Part of a small language model's weights.
Size: 8 layers, width 192, vocabulary 8192, 4.84M parameters.
Training: a variant of Muon for these matrices, 156M tokens.
MLP neurons of a small language model. Each row is named by its layer, matrix (up: input weights) and neuron, and shows model dimensions 0-191. Each number is 128 + 32 x the weight over its row's rms, rounded and kept within 0 to 255. Numbers have three digits each.
A block is one neuron, or neurons of one layer that tend to fire together. After each block is what it responds to, as a language model described it from the Wikipedia text at the highest values.

L3.up278:166123080149140134099200088178123100151135132150042125096093129133129183169133187158124101115151093101155153128199174114095085097159132114146144125098117109202111120155169126077140179143111151124092134124167204119089137148072150139148130119052078119188152132094070133120124121160136135142059083115122161108157110053058099143101144107152134121152144150114140136146065151142084139128158128077099138168141119165142140194129081147125080056078110120147131145193177101120111098176105186161140149080174124155124134126092130133140114167131126117209133124094121122125089136118103148107
L3.up300:163144107055125131159176164154141103150145116104105064134112127142095169124161128170097091137092124164100148109130137121113118118111156145160123190147107144074135120197056144115123204164120128129106135159140134132118081103112101135117114081149145114134095126105057129140124166106162112205102137137112187151104131145130156108121141154112111176156077112128134149127150149122206144065167074110170117145110089166102141100112027093139113106117121067085177186164114111106146067089210142114138074123121136151088179052118134128142145110141195119136127141169067133135178119157164088081
Description: Function words linking a subject or clause to a following description, mostly "as" after a comma ("as well as", "as he was born"), also "was"/"is"/"are".

L5.up142:119154109088143133200122130074150073131108115102137151120077191126125090096155129120149126064077071115097153094168128150144130153101144083218145082118121132183159086169115124154171126067085107088236129102095146152143091068164146140104104165183125131076126175153180141072126163156094132138150130145173144200138106109119122114147108122095108120196104147131114134060113178069132102134073136180122092104107136171136112098136109162099133108117129114165087089137114114142120164131091113199134129142170143157113115134181107102185153089158154146188119112110096140126154093138114095153
L5.up310:103131115127132144091087192140148126109111167140104137138121134165119113065150159117121106181161106139164142115124091142154072089104134041075141164161158099135151118152165136147148105158187140199125079109153108180136084130143113150096102071124108118155121130138186187075059095087157134114131116116134133131121087143173132096173130155121168077169061132117146104114158129042144076103058112137120053117137087110155087153133104152121118112133109179102107126207146081152080149167105075101114098154138137150143176140195080116111133161113146127126185110103162180115119141120177171175
L5.up347:165195094101108151080143161141110075111155114134121077104182150116149135116124084120175148134165121124107149136117161161077138113127134126172150154060157059116118122140137132060126149138108129146157110182122139163107094084091118140106220116174150113171120219200133094128114113138159127137072114113154153189108061158165168117113154080172087111168111071094083094182127137109153125147147083107089119118148126122117132127142125103112103142134075181167142093128161088177120061091123091134141167159080147125093171094142115174076116162133120125130139115120205114108110120142210179113
L5.up373:114126113083103154126067136130128114132119100095160102046178083163216111126189151108120156192137102110137117106111078131164123110119158143109159178099102158120115147174075136094129154147142067132104119123161146163121133174122083120099156124112116111071163133126181057094189060116187159136056060158140108128124114139120108130105142161100186116114156154068100132116159178148137139164107144118131130145139059153147094171145123138049191152101126109171162126136116116143180067155153091155126149168109200117100162108118125154114121082137137105154082110152160189107113092176137107110
L5.up375:167141139106107178115115157141123083149125177149128146140180142125168117078085140158050104050145142099129127134168113131202137118118107047079151100083157055136090071139169148157101150164125106179179152144169094140099120090102116088120193109154124109155101153185095082114139131140140148190098168139115068122107116092132130195128143116183106127152145110114137112145045147132184107123134065152156110128105090108134095132119089162095107151114158111167122147133167160098111146144113131137169145105117102160123200076177150100152102154080145130175069110102200099132137173100095113095
L5.up388:126090153080208157093092190147129093131117187131122145148122153143170103079129158152126167101116118127115172140081176116113138102117054159075161164155058167121199132124120127104098080150106093129154123203090147119121145154146107129152120199128159084132156117143207108103172120174182089078095134147099143102128133084094152164139127182131171123137098112092179138149150113142074070189125114116157050105107158146163164157109083115109152135129098100115076085169102118160135081120144113138157107150062096098126132108148104089138131099180141099175178082124119105111166106119094108155
L5.up642:101135127107124112059061162144149104114149165115114182122103151108150066082133124134132177132159116091126080093075121103131101094168162122140157082141156113155108093147118165145179071163087111150128143158134098131137096121138131180104115172108117144128081181188177098119118103164191175113117131146120109135128194106108133130150171157130166067190104121104158139132143099121117086127104104154133125110108105167193116137160098173068102147115167145129073073152117061085086141167090029139120123168070159179131212126134131149142122113125145145149087114121215169096159173127110157113
L5.up699:098080079119123113128080160174104096167083077112082104116169172162138120104140159112147143150148092109135157083065148110117125108150131105131117108131167097176104116131144211146096146129128172124162172076229145156164118103071155182141157119140110157136120162110184138146155141126099149141142095093171142126109120102130126093167169124137096114190081113120103033129163089110158128165132157120221068150114103146125156172156164157130128131146094181094133131153139133110154117099138166145106092122071092142116121073131067092103158074184091095164101104156138163099142124151097080198
Description: Final noun or word piece completing a named event, institution or prize phrase in sports and career biographies, e.g. Stanley Cup, Chess Club, signed a two-year deal.

L2.up80:166134081115105144088133164144127146169040165171127110113109108155199121199104116145099120140139129091200133164130142118071153167106106118150095170074098139126174155180126109137132125177133104150144113133167138119091105188109144146123094082096130156133173144137115160201122145103101187117123106196093154105162166112138117116147120069133130063129186075153158126091113112148161145142105090147172107134169218069081132097159099125116109141085127076099120153119167132142063163110156091104107112202066136118134102138084115124101074082116107179083094152122179120152100136114108107141
L2.up200:152135100057160115067142106095118133162168112146103134116145156153135063133087128160126147082114096132132133176111193127108157157121117112132138139162119154094145090145173098139166137191198189114030095158147167080141109141065092125088141142072139193136149056158153104131113129117097122085164106126194163153150163138085177118119070083099087120181147116149157114122226134174116127156068124084095069123142169124129128090102106109142126136108119145092139137152124132127133103148098139179112138183175113113217052080095125137128117131123111104137134146154139134118116186103125135110
L2.up604:195080118094158136073156163113121103160142106082123079110155098145127082068098129167151143128128145140175113195127125143088136163114143116145192143112131134094191088114149096145139133077144144152133156137065127128109093181082138144138141137163181172075112117143112093155075156096099136089155128109132098098156132061062089191147085119097132110084167076131114119113157099135133097140125113146115154070105119144068138111165168155109116127109124158091130160112140126162153153082170087118166091180123116165200082148070131138052216098097081087142138168127139103106087135163177172126
L2.up642:124111120139116127130152096067168147145124126163130154154136111105158066178100116139156105142129100118146098150115176111098089130087144161133150115128082121106166094096132138134194079170080137140119142172109120088127138128100100145094093187104192122125105161113101150093127098119163158153080159111197076102059153121151140209048121107058128091144150101132115118046185100139118154073115052121099131132168149150113124069197094126142090144158134158175093135118113176089130145158168179101180068152164145159117072163141139115127139146180109118136134078160122127165125152150148186182
Description: Line-ending tokens in Wikipedia markup, such as paragraph breaks, closing == or === of section headings, and quotes opening a table row or line.

L5.up8:140141103071148136180158137097143187083122129088108148124125135087150059098091148179158132120131103185094056149087130150110107158089129116088186138146135135154199128076125187117117166065146108158146086182164152170151138111151157123138079095113129143192115112134130105129135120172075166128039086111123168169171114133165115128171049159056083099073098127137062117161138122148148171135131155176108125111096154086124107137114128081134148131113068105124161115171101121132167156188126128100149136142128189124159146088138114086090127111100161148134108118103135176150161127201109076139
L5.up178:174139121095127129125145122178128136118122163088156128103145120158125159092152105174141149101125142110125160165117106137112178159101168110114059094135151142097143156074096135078141155166171140152123169133108199114157101165110083130179161105111138126122150120170181131087136078175163145134079077138055148145126142107100118139146111141090092159146167143061058107096166138098164106170131179153052088080147099092085122101147122063096135164133079137147161126163121102201124139158050129115157129110116106184141150051079150107128158143118120086145144199165114141121144167156196093066
L5.up349:119079031067133132101102189160133146165091187130093108132162078147162083154085127123110147131123142153151150184160106110063140168184201135163081216110151141093112139144147160119212154153131058106062170116146104146106111179135095148130148105119151160102084109134114117110129090130069127105105149111063145182147127162114138097120127130088095146169115102084119122115083182135125135149146178164163098143087150170096112119114106128135131140113110142210123133129157081095124076108128136106131104063198122164119098107109109115155103150157126102164177133205130139093139141145137101117
L5.up357:147133149138156154167083105145120184174089164080090158116126148132119142128139134165131129122164166114114147127076106111071111117155132111091122168098164083095146091118176112125167078157118135123135131131111229208133128146108128129153133085117117077074118082148194132076170107165096163116096111105133118081151142093113118104192135225101136092151122177103155116113104113149172100149132045195126113168186118173166131100102125093153149144127101149146191146096166134114118119097123113103093101151160142133106180164160197159190088127062074105121090095137145136091127181107120111100
L5.up580:147091077174187069130108061146171103175144135133109119137103094104150166139202159104191104117119143096078148131170106120128154173099114126121131118091072145112156145128144118061109109144075136140082149113163129103195175150126064109059157079107178137155169085179106112151158105116176183159169078122115138119090184094158180104175107111093076161091092128120094128102119136117124156142117092085113105101091098112105151148176141119114126143107167144185165167166099088136140116083152140144184114137089146174076123118122172148110150123161108112133088178113125183158154172196109107100
L5.up624:145149144165087078073089104162115117203074200185151148127110102206115180178148122151139080118062090142147115125070206125106146132173146079165130128091188066130147090094124129096113123142158113153166125147132186141097120099101159139121153118172128177147098138116073112163082134076147095169090192156140133118109153124121165097116178192079117074156117108104129107109164141101179128143132121155135132137164104084166072103111131159127093091159124165143118068122095100105087141125179113133096126190123175119079153136170102074132129172073090125117151101139105126127137113149114097141
L5.up659:156070138061136158139072128150113148087167101081150136148155171114136142081150114147135165079129121090194135114117148124128085135042169105134136182152117117131134106070151154087054125126148116178110141119060143151122110121145132134127190178114159159144119110112128152145104113091182079166098094050119134117132154122069142154164139067107155108161171123092130120215144155104139114111152150126127073133183147133158085156106116160115103150104113195147170143208076056102127117110154126169127172138101195127068129060148092113115156190102138156168113124106138133155118095148130145135
L5.up748:158097107107069092178086119091102115089084125117121141073149119166109159098198120221127166100100112076162150152117166101121118114185131098102112093127125094132155146102149197127153158095146131182110117187072117122192133071151142097136062144117156079117138154138127121118140106143101122123123089057114196129105111087112179155147204159170126123117114157093162108084129176107129136167092113183124088109071097133166080143108129117067111137122119121147194152165093108137119163091134122138152159126122132111153086128188111138180162132114146170094193151204144164173109123169150130144
Description: The final digit of a year after a century-decade token, strongest in decade phrases like 198|0s, 196|0s, 183|0 revolution; weakly, mid-word pieces and tokens after "the".

L3.up487:147143157156110118094081153115160111111134192135143062119143122145169120129107087116110135100126157119113154087152081102115125122092101097114125153133132110119135163112125114066133127109185166187170125112121161145129138131140135137115176080134102132114174099161141159129192074086138148132149068103208128132124069147155246156109087167120111137091130109114098135149082183029157150154145173131142118072181107166138152113125099119102107144098139173136159168158101045098096118150119185124090097098117093128088134179127090187165102078107148114162134130091122110136083065209139116146
L3.up742:175110084124093150086096161117138101114125110057103189116089160131159099162157169167116099155124136093158154092093152146161054095141151159175149091129130145099085126138069134148101152133126146114148132126118176228127158107163150108133175171102115151119128093178110098120166120119154202173085133142150081104145091148109146133137125137082114159159121167144176074149122193156094166062106114163146165136086163087098170159152171121124093121130100120138108089185119101151136158125076155136111142085085139088090197123142064119122131115184147108123110155100086170137107081137024134130
Description: Suffix pieces ending a multi-token word, mostly plural or agent endings like -als, -ees, -ors, -s (proposals, trustees, sculptors), in varied prose and tables.

L2.up570:208120129156177089167101123149173148072106150117016135144175158151095070137140193082135140178136107075149147105138165112135123135111131155140141109179182100163081085098146142139191162135107107174126078096138127113151146153090086155104151100112174156140110080120142132057210091113102094114108147125109091120106151136050099131106134164167094142111174105141169167158158090095136102108115114150124095147130110109184155107108125103134182081101112152102202093186166144119112128147121138138115107150068094170164074084149123096102168165114097079109113124143084132153129124168125144145
L2.up640:163100200075104080147117180137131089198166151115097096139140109155109123112176133108213145135188118115160087162181143093124146176088136118161134091108130089129178155113131150120190146119105141113110107075104144126187147114117216128179145170167150141096106192154133079110157128088076084170108140111146073146114091069103110099125111092115169074119118150085143115093110140113147120088097126115122125138139107142080120111114147113112131092086201176158182088163160121187129097116140164157113142105103060166103104140101112110100066154108142137165159106193111108174154131137122081171
L2.up678:094155125164165135109118139162132111159073118119151071141204156091181117119131151098121116100118168113140098160095160150102171184159153074151147128131125168122133105181128145116182146122154191134213232143175122118023146106138168165128120132056098118137128130145097139134062123105119158082134081131082142162070130101098148118118110118150144101138143120131125148104114127121133118178153143135142090151127149167116141165146142160150121107162165126119162131211119141149135096081185102076125080116107113148141117092108153124117147154117055042140087119132154109103084066112076142052
L2.up730:162145133102132144084174110122113078115150121123126118163107139084123136114082143108135151165156109146147089110073103199142129134156091163133148077176181120187119155129149078150231080088099112079082138159157132158150118165078117155131137098101145114074095161129135118119158102201092134104095071155130121155132196029087125188117142114139094110128179184035147200156158136128147068080138107170177139155101161163101110117083168126136104119124112154123159111143066100092145151133152131118129106089098147140136121143120104130133146098153145092195110171106127105114129135120129200111
Description: Opening parenthesis right after a noun or number that begins an aside, such as an abbreviation, unit conversion, gloss or count (OTC, 5.2 m, epics); occasionally a colon or line break before a list.

L5.up101:105154096104116178108123060152111113093106176110165170195121131144135097154149149134174039096067102080149161102206142164078061114197157163146189154067081054088147060152124166121109139135135145155095108190144121108103089101155139083107115120174143160104154105150142130132121201163106148121103161111133127118144094142101176112091124179141091141092146132088118140138158139138110178123164135127096125098106114138061105110139064141079113161164138091110155133135104100116079136084159159126083151137116131124129174101116121118065143179132148060136161143155155107152106158148150164088
L5.up288:150171093097098146145049063148178148101074082147131132129164162140080124180168161151102135061119151122106127144119120131158048107155139093100190192139118081186165131181081096109127140199117128157135119144117150085108145087126168129126139168157147115146130119132153152102119126142164142140130114122149165089077099189175168108092157102121107079148165166143151067168168054115055157163112145141086142147125111101163105137123132087140148082104119128140100140177093108118133061179197155132189122157110132114098144103084119076103148190096133074140108101120082138125157129162119102153
L5.up295:135029120085102129145143084094122077141128149105135105061125078113142100155135106080107138137147105091121164113124146128120164167050156069138211137175084129110146077145054195080073141203160101137151178081143133047241096185108158156123143157090140146086114148150148124142093126143189174095098110122129128118130133172114145117149116166149135113161121114138086110100105133127122131116135113153105129166187121127121158116119166099117123105120116120121084125171126166056174146090210141162132102141154135148130100113102177113085133126150155146156126087151147141140146067120139138122
L5.up403:123152109161101116125139182107161132132090102131134151136137114177124139182098152096135129093149103079197088088211143141158147091173097067169126131060131144144125160155120125103121085166097111119166085135108135139115161143094161201139183197088176078111091169176092093125133158133136170118147104116148191161112171145121151075129080145173140129125131192120122189140131189108090134128157143155149153118112131144141108063112042125093067120092171115104089197126125148136152097088132155066116134076136082121082098129109129106194149095148114116172126107144130118133128164060086102131
L5.up425:125139101152164083074121125195152092124110125125098179097148119118096170137144180113149143121149110176121134095130146128097134091120104149185220127167147170080160064130147154129158074112110109145088143105084144171101192123101130114217112148122163115152078173153089130204135120122099132128177187100083112146064176148157066127117140166124138091135084135123109192123084089115120103181101134123125081058198126104113123095138167059090075139096131100104167124136126125133145124076178153115181153111155158160080175136121142114101110105098118130135101130094117112145146184157182132136
L5.up457:132162076103163080095135117084132084169115120096138163188121091145142099132177114129141068182131086127124099064129072073118142138126135181114111143142102082126112130182113118108123158135096160174114130102112163153161146173101120143191166202110134143153082146143152073065098120118106172182131075171145089099104182155097139067116104144117119082196113144141121129141106154144161101086190121130151086120142139115114078161147150107166107106135168187124108119131108132153173166130206144119173143095112117156092058105036101132138095098164171115180110123136146159114145181090111086109
L5.up503:192129106111201143208099109127136095131130130094157136166091118122136121108137145092110067100039139108126117165178193147153086163125121070129158105151085086142122061128110141155160134131100183137146113177084142112130140149128118139122104139035160156131119123138192123092097216128136117153133152110155163171108097128118177145088088161124111134163097146146133099067158113136152145183165130141099157124154119104140159126117133144157164113122085071121074167181129198107148135118117175132048137151114129201121111120106111126109068113155189139123100132160138058100125168076141118073
L5.up728:134136079145138174076083136099123107162132095101173102037109159135100161101202187104136067113092165159149100099153149113093090136080166073135196143075127145110142153183174170121107120124092132205192130113115132147097155182142153128162102122072134116100117121111135093117098137106084176154139148130106166168151150111153186149119190120133124067120102174122089158068154173117179093108182140103101154156178098130118093152123127160147069130125134106125129133131150168103140125073117106130167125145173120145076123081137149137089129106104113070168099087141060120147158139098106173182
Description: Connectives that link to a following role, name or description, mostly as and by, as in Cho Yeo-jeong as, Succeeded by, also known as, as well as.

L5.up102:155130180182158108124100125150116152133143100077142113103131118075126108126138129179080169145149116139085130089114102091162097118113110139141162141069140119092141157112129188159117178133113114151150147098074230138123127096156127113187150193094126171049100133095145107079136087095154162107140118200051125137178115105110140120089104188153080188192127105083173148109066105077102123166169116114101141106116105160065103121133167165165142167056094071175129058140161125135115148171076138136083082101091133129165142106109132142101127123143171127100174094152131115126126152137146127129
L5.up320:123102078120145106077123080209158204143142153161106098158109084117128102111104142149148145178144094139144171120139121179155127111132131136159104163089171134119190124116206163112201132173124122123112155171117139118146065124109106110140099101161103152131125135159143098099123121105160070169171095134155104180106091114140146126063148070096109087143107115158173078091137093122081123173126096156155168164106138131069206100124101112102084080149094106122171173146115114102150093113167163147148068143099144135158075035154146130116135066066175120135128132163137093115099164072162107129
L5.up423:070131113147157189093127140121099094145135120137143148164128092117169123096113085171099048134138133115150163161134113175186130132131115088148116096080061126143140127078142145136208163140093192112108097163130105086153119163097167162171150130170011185116150171154158131089136133143147144060129119096125069097156114171151148165141145140130138115153070107184132144123088095121139092133166128172110116088106089108132087161102120146151136116098113106146100093127108191069173081131136230107160125147177076148138091099132163115118148101142125158171147172173094108134077138090126104134
L5.up456:115165122145130149074088157085106137114144113148135165105146118104089149112116141108144130147174131108095190090092074147106115142099117081116116172090130184147119137159146097088170151080121167118124151151146117190242091113168126091131158195132096137147137162172149123145089077167130129165077105110164063173233112114108122154175187105155158102163078150133102099119143138079177104117125090147094101190130129068068128086112067137118112128173103150125125173137123101187157164174090124137123117104143094139161118139168113108158106114124139175112136116129155119131159157115061054109
L5.up631:087150120150119126147166103116044120141122066154178125109159146118147123120136159091162055140119115110148124117152109116126112095139162170111118174136170143138158133116129122128113233199100207121084170180144127101149122217150169126143102073080089117135172128144127082139125075148176137081078105121076043125162163151128114174132111139089110143124110104134117091156118108138150106143102139122124130162158142109103114124119137163130110153096110051147086136137075168153167109087128240130126176108105213090101128069087125136143096119126084120107160149164133134118076130112112095111
L5.up651:114154101143121134166113110176126094143100084117159098066132148168095116065102132114181174137060180147087139129123161212076105116118118122126126166094163156113160109092108187152146097111122198174142111113134100179144115116077131106169143175189114138132097163140099082166168120175114210151152140131123106146100102122139170122151138113149062145142098062122111118177065143051150108145142157123117108132170128112131143131099149172091123150089067044140147109177139097103168148115167138052115158117165093152116113120136099149077091130161143107159105152147125088154066162082147145095
L5.up740:092101118111099169098147148129164092179112144191041139098135046159152139094096129146092147061150167121164169141110160163124144129111110136130183107113150095139124098162179131164139114171121069151075200096100190095184145123102157132078059164136152131111169132164176169174152133183110135113103106135105073158139196128163148099113139134115116175107085132099110065128160136116103137133084041139181084179126081136134117113124108118115098142132143152114116118113122108153137159169181143101141102123131113178126160151074139093179075113103176143121100190118098109088116094117114083158
L5.up765:072176116138098112122134130116131121144131130190090102108162130132127132102148142192139112192157126126180148140151108104072141091099147090145176167127136141182151100099189088119126109122186144142165147123155180099157144155072144125154171162116093133148181125122184084102150160100097119114203060079122131109147129151101111109124115097181129178148092064122096107081064208101161071096092116175090145147096174182088160106134113117073100156104095141156181131186118099067144124094155159107137122146141073144150106110085140108136129146143107098111202073173138093119083169145136111137
Description: Fires on the blank-line break ending a paragraph or list, usually after a final period, often before a section heading like ==Background== or "In".

L2.up215:160120102153135160057185125150128128167129153116082134076146118129116110126145183157132104105122138067203113116143086114143150145082129068101125121110194150127083098135117113122136140195093097148136098118092152099158073085144143157093112107068106137158119085114153098117136114132166148073102145144081146125100132102168151147112135175149104209127128117127131132096110159103135122127062138159130164127198220113181107157155193118079160088093134141124165157169061154105136066108173119085177205122164159121158169092138119149117108129114165132113126061132161042133112150108115167157
L2.up329:142144105188133205147117116090122180115100055126123134113115141119183104124132194129140160135100063137130121156165171120165170141120113114143127080186133189156107094105109102070187087104137132134147130129116187156118151147195108088154137146137132070137125110144148115117123120111145091111082141190109074127085138182079086177128113189082146170105089109138185119166124134101069075107089138103114145187144154148068105107102137131064107076113193079121146116189090097077130178084131170128164129123076097151134087146144116144130136108190115153119132052116152117167129106136124154131
L2.up478:136159089155126131080084150162089096174079092102140165060093129126112128082137111106135128151056053100129136145134082118123158107126127100124134110137140149121074119112202154094178157186183150186092128101113137126123104148161102170126158161135109141104095137125124148141133164160122088064130167114108129154113080103184148161162064135124127109101100086140177110181215111055105112106139150113124168065128149176141147159125091118117152159131186100087142166180122044144089104180153175068118132125115039168121142109101178172142137142132082092150126148167138148128154142130141126148
L2.up689:183126149112166162089144115119191137157064166158127113118145151168151071041091115109115087127064075122113158176144079120104166142147119108119138102119151158091140158067128117144129170099122066142171117093141099085124073137119121151118173151118158068083122113120098103144048146151127138125103136176150172133182131101129119158161142167085133149135100131104177179100177143090156183131076095156099149140150163130081085051108132177122164125150111147148154103084119122104102160104159093141139061143190081105146132119182156080098144143132118147129177079115210161103094139167149144124
Description: The last digit of four-digit years split as 201|0, 195|8, in headings, tables, date ranges and dates; also occasional coordinate minute marks.

L3.up330:143129094120164124124139150112114118124082144131084215143138184156120108121164176098174207141110133097132072173073121164134081158135135097118075098136173093107156094061132149128117126162119137185160122182120147158163088111135132148152146146071130096110123123136143126093065112160094159100080138088141153046118148115123113166126133144142110140180121129055114126182155076096179085169112154167102092071096050122125077126084110116116142165134125115129116061153120123132079184163131123108111092169126124176111149144067147052150190141116100174122134142148124182170113170156144152150
L3.up747:078134104138115110130139088198097087123116093086115087205103166147098118145109139159172114166110087132168093097143115122131162100161145146112130083127150141074134084052110180093137169182175132127048108103148149178071097154106169150147128126155099112077138187096103149133139118124154149085084102135116102149098167135197140132115087187096081162153154161055107110166121144096104126143065138200169118106109132130127114127142145110103117154144102100068184207178147161108103150100155179162158134128096107133124085113154113166151090108151116068092122186157112152115138157111102179133
Description: Words right after "the", especially time words (following, next, first) and split year digits (1969, 2016); also table cell ends and list line breaks.